From a checkpoint of a small transformer trained on Wikipedia.
Size: 2 heads of 128, vocabulary 8192, 17M parameters.
Training: 694M tokens, 10586 steps.
MLP neurons of a small language model. Each row is named by its layer, matrix (up: input weights; down: output weights) and neuron, and shows model dimensions 0-255. Each number is 128 + 24 x the weight over its row's rms, rounded and kept within 0 to 255. Numbers have three digits each.
After each neuron's rows, "fires in" lists the words (lower case) most often at its 100 highest values on Wikipedia text that the model never trained on; "fires before" lists the tokens most often just after its 100 highest values on Wikipedia text that the model never trained on. A number after a token or word is its count.

L10.up180:141100155168155101119141120085088076154104118160177124141135171127139156164136139181122132139129128084112116140150115117140098120088146042170140137153148107158142114090154109146138155120185145143113119170138151115137125146098079107166142136106152163104131113115134112125135123156125131115152151134119155125103103106110113143131174119117139112161114154127130112131124124142127116124141170115124142112110147139130095108123140126142088119130127159130117093111136106105077123093137181105066182124144140109123135089129068162087126127089169095143119141136163135151121120096158151126160131094101116136140131136136115104111144124126121172126136109098169149146128091123128136114165146163116126151110102096097109152116148142130144147099149075105111116114115144095158173163143138
L10.down180:160148101177129136169146147104149101153101114112107144141131124118130153137124091090118120116184123153111119158115148172136144128113154111198153151115139130108113124146146143142137145108114131113108164157158138139123114121178110110143079146083129121125144111158100166146135145114114142155122126087138133162105115126152145140147087097166147162139117135158116121112092134145085095067143141103110151099054128177102144146080171128078150158117126135167151165135136108152162103110146163136144128127096110104165104093112134108115135125118148141139115101144105123160132141107117114125129143087142110181119115156123163108123147134112122144149130118117098096113117151097081125084137131133111102129139089140093085162124123098110184161149132121120105149087143145102101118117157132
fires in: "is" 22, "such" 19, "league" 7, "was" 5, "armstrong" 5
fires before: " as" 18, " a" 15, " an" 7, "tic" 6, "ong" 5, " Baseball" 5

L16.up528:115131138167123115124135137133111131125101165146122096118153140133122091112138133133105123108127145175105101081140194121148097171155137121086126148075120098134134121104144154114152116114135113113188149137157112127130141151158098097065158071135128152144142087119158090149119088123120098127123134147146125134160096141123164131114093194166107121129139131078078106081119124145081167124144120141103133148112116153129098169119129186145130092154095088173140127132137116112110133101151140154154087097122122129125123106124143110128177117146137116141140140132152126141095128145146146155135149130113149140132118134131154139145125123142150133120124092161140138146130171104132149145167154076198125100103124078102126139132097096115141117098072149134094128154098126120133150111127109
L16.down528:143149139127148149147112125102154117152126178134095120173156138118117159127109141135097118129136137118102155125103158123119117156087116103111112114128139130134141168167126144154079110153175129146125136135154109102157189142123092152115132105130136117196138116152122118088123161089144163086104148157104123174132126153126124148113096094114148173149101131114145138114162110146071098089123117154132156163095163139111148141147169148104095135158128104125070158109134105083131135097062115091140120105137152168104118139104121171137155140124114130131146134110121114104133109106133112080108123144152119109153158142160132170143151118138115103153107102105113131143122113092124120147171126145058098139081109128125159153124131163114082114147102128070125150127109122123105107133139148
fires in: "1" 32, "2" 5, "7" 5, "3" 4, "4" 4, "time" 4
fires before: "," 28, " |" 25, "." 15

L4.up118:145164166136129156137124094148147097146117112133073109109100134141128114110108143136140166113112086154135126106124134117107135122159138110155131108145155137147153163119161141097116125147137139068138141134131116132104133144066138109136096113159114074128167141183151123104115092142138151142226134133104161098152113085123130124181142109108115142121116115109179100105145101128122092114115143140163127118134091183150100120125111111109142115129104151158096154134152146138136158100172153159139115097129131109105137145166102124149144121153145124209123105103148148140142151113133136145126117122134117121096051168119114066138132090109121167143122108122125126124123115104137113151102153125139131133105118131142166122112136156137147098107135153113105097133116181112110100088098114
L4.down118:136153085140150134127109102119144121176145142141169083097147128093066093134104202118126125125127146149114086130116161166157094149128133101160164105124128117130126139108144157101116102126136139127160116159140148129069147162126146126164073127141122070088122151113115109101151125142125138114125162131172158086102110103113136084118138129138183177151098106117126147104151111116097101151136128143112131126137109143150099138155115129163160089121103141137124157141165106114149141137149148091123154163141099103097096127159107130185125123122112112149089112120103132147128172150145095120165174161103106123132160201146137099140093129123065132108140145105129107151143149110138149144117121108122109155112131140107136110132136089117101150142111102129125128117112170115126119109133155
fires in: "is" 51, "was" 25
fires before: " a" 36, " an" 12, " the" 9, ":" 6, " born" 6, "field" 4

L8.up40:129134090149125099146148161144157114117127163114138135161129181116153136120139136104147138157127168139146098166124122150127107142139145096133118122123122118127106087153107107164146135119082114166132115136120143140109131099093112171152139136131120111112131130138107155126082107135129086123104124084180126158148126115146152109142137179084112159134136123094136114162115081122108119139120102110111113141110164129087081125168107182131139099132105142167129108102119152096157111161141105107157115115137100124146133164148162147114133147124160136121158163168120121167086144085126106137099128125106142156058129085122087108144173147095106105075131162103104113155151085140118141108123160171095111140106157161143159120168103152096147106157123141112092143096142149118115089124144092
L8.down40:139119198124135137134186152150101153165120106098098131124118134140145125149131153145144203142150128120104085159141184149133135122112143094064119119098135129134112132091141078104077174107119130139120117105144101132113127119136102118092109106125112127107114124127061120063123137141127115152146126124109127158128094131101095134107113140112147139148146119142084128144129169116138138135131097144133121167098141125145145119124079166140116100151123146122086132128101132132109156150118132136155113158154174131160150126140081169158139107117168182140132137126156124199140126104156130110143122146142132086097117125154113184125120136126125129140124079111126144069112180109155092097116139131132118116132113128156127148155148117082118163088146171120120110114102138107114118132142125
fires in: "8" 22, "7" 20, "6" 9, "5" 8, "9" 6, "4" 5
fires before: " |" 26, "." 21, "," 6, ")" 5

L6.up41:126147114121092144139134151158150128119145111137133165100162142092141138133168081134108120172104118139101147173134108117117179118114135109168077157153098140138101135139115139113109133060170169139097107136134152125142109118132117117148098189103138135111174135118112147130126091077108123114166095125092109115133153167141137156111141124122131142146159152122152086144149133166138154104181152154076130130142146104135155126108103131086119132133171098092107153117117137105098132107145157118152098165129145110139162137130131093078111130127120150094100176090165090125148157145145086138069139144114108134114148164078126148121104163089144111138135132147076122123139138134112089139139159110125123153165131121155133119121116104169108092152117171107145142115109121116123146137123111
L6.down41:122146156135079122145136118153129147115140112143129128096111155104129155122161077127082146163086090181122104159135150096110144165113177120117070141141106153195144126138084133105093097105139154123094143119131160125116148100141088115135095153093119122151176145099129156155169117148128124132148131131117118117136130134106184158087103129115141132110137179104147105121127091145122130150168133168121129118127108118145130182122127118132151125136167140116108163089075110177112132129103149141116120158141138118153150127123128107105160097087144130121108142138105094061150177159131129123115138125101133122142131172138123121135087182135131103095129088128137121142122123144166078140122104116134143147112145127129126125146107123119136104144113160113142089129109108129146058165102097
fires in: "0" 75
fires before: " |" 37, "." 16, "–" 6, ";" 4

L7.up271:121110099158087135132134168172132139120054163123132152097144166098140200143111132135110124148121165135106099108139099160093132107132103112106114158129080090112160118138141119112154137159143162116140099101130101123150108114140158138144105134070088128141085160118122152139116138106169174148123133093137108141143136130157091186131147098159148086124115121136124157144144121106146126147128134156120131099147151112150129138152114163165143118119112174178130107099117096159150129125102164154083161109157094168117171165099133115088136138117128139142104111111078144115132113094120171113131131117111122110135111146131111119107130145122130120100106090129152127152104063156086105142116146113136129139124155128132148152128088113108154113104132146093172172096140137133104139101100116
L7.down271:116153102190114122047114119153134100121109107132122139143171091121128142110124112152097138105153135118097143099161102164116129115129128149094155109114126108122117132115119144104109132090120110108103090139129121161148128133139137132085148131165085169149096113144113144147137097100155138122109124125133138114157113137163108131142125121163148147099130096081116146132125138077097130104168176134113136168116130127158168088132154183152163124174122152118134065099149098141123144139133183140136150134129117098131121128136107122138164108123093175160136139099157143133057102141110159115152112070111142126114151132123130114128146103101162116137132132138140180124162105145116103155092115103118104135121155153124135130147121125092172117150124122153137135083170141094179135121085089
fires in: "on" 37, "also" 11, "along" 10, "name" 7, "called" 5
fires before: " the" 24, ":" 8, " with" 8, " a" 7, " for" 5

L2.up73:103113118123136157158099120140131111095108147105119086130160132132133200106108147149118136084174089201093126156152171132096119149117099139100086112106145124092120155135108132120120161097133102103114082094113138115103135067161145109117100125155115078099114128165139154109118116127139177174145146157145135119168180116136141124119135117153120104132129123117104157081159144145112156145151145122112154139145110125161169107153126128110099161122126145108110121094131096108121097110083131093143158141153138081138154169128101117146116138112110109141148144132135117118115087157126177157142146111110139138122178123112118149144092075123142154145120083124124131096160121129128163153114104132184131134113102121095134156174107142141130144151108108120101141152165130147127087131137117
L2.down73:152094122128092153154120108134132126159103170092142107144166130128133159113082132149054114105172086164143107135163130160081140151138110163099096093093148120128097165118141151117140150116114105104128119159144158128109162090133151149141110131109137125111141115120131136106150092134119160156127168118122123080167138104133071133140133163090089112127116127092090180100165129159144118145146133147084104153132130149145174141128122089099119141144157135153142129128123166134111119140123113093098142177146135098108128160127102121129187142142127124147152077122092144130138085173147150118105141122133148140138148115104132143117084123132147128159125064141149129099129145107086127113165129105144145097104137134108114119111126126149126121201114103114156093131156133108155120124140092
fires in: "at" 95
fires before: " the" 53

L2.up737:143092108117131121102109123153110138149129135108114139171181212144142106134126100127118152096091146114168115112106188136097120164130158105084145127120148124106153135139118120156118155070109086130096152131149137130100082116147122112118131135137125130135129115142078091118115125116143146162144142143150184179124114144143135124119153151135095101109069163133118123135130128120121171104123156108197145145096149122100111141159118139162107101153092088106141127152089139101116085170148119152146128155109106142150138126101119136123095128114096166111125157132122121116171164100117154079179127121129072083151146119121088169124152175108105124115124135120089121135155114142162150085132115129144143117149124124071117145125131117146144129152127113159128122128137157112123115132142155
L2.down737:099115067145124126162121132144143128118138175121148123141166143131130104137102128112095103146119155148178109107106128189114128113117146150140144166115146158107098193137133121129139144116112109154074169140093146171097134097111173138142118093056099107114142144117159107085138120067085135107141140143134162114102155158118116105112131140132099116130119129140113162140142150125079126159133112115120149168106117153091085130146138135140102114109125139150163096145105150113126120156141098146101111108124126168156135105108165134114105159114171130151127122122078162103131139126154164101132138075129141117154121131129093137165112126107080138155098108151130146132105117139144125145120133138136177106141110112100099156118172115150092125138115132126117146120184185111160105132087145
fires in: "united" 42, "new" 15, "us" 10
fires before: " States" 39, " York" 9, "ly" 4

L4.up21:104121102130158192095153108119125129145156136156144145117085166106131136148111100096122140097104096143111115128169146113165168139146120102107095162156139081086142128096145156099144144118132118134108153108144146100111143116141149130093111089102112110138123112125131135094103172160166125135126145168135153135152164170130130122083124102137185110099138135114092148139114114115097159161177099174101102131122178134123093135151114124149120138161144113182117140088087102141082140077142113122150137120119086166101135124087143149139095101094124128098142120100097135159126168123104149133127114151150131136139105143123135116158118089128122099116136128115136117161100124161141113082164113122120121134124127153189142137140168105168120115136123114174150114151112092090150093147098125
L4.down21:120111126139130129097146122125167136176198155108144156113142167135129130156104145126101127132110120128103149131099158095136145164159152104148076140124175129122133133133109106148116164109138124174112142116161155096136127137125124135153128085141127050108124096101125114115116154162115089139146119101161126134168160141143146123128098111124178164120165120131101120157177113088149107130154116132105113106125136099122080083144125125150096110169114122156118158123126155100076154153161142114128173112142124145135151121082162093137127107125120164128129124120109122115102122057111125137133165163111146154120089112143118097160137164107163078103141106100148132144132125125137122109153127133080104149063158147152110108135131107161119109162114136139140098147158093111117100123113095
fires in: "4" 36, "5" 13, "2" 13, "6" 11, "3" 9, "7" 7
fires before: " |" 42, "." 36, "," 9, ":" 4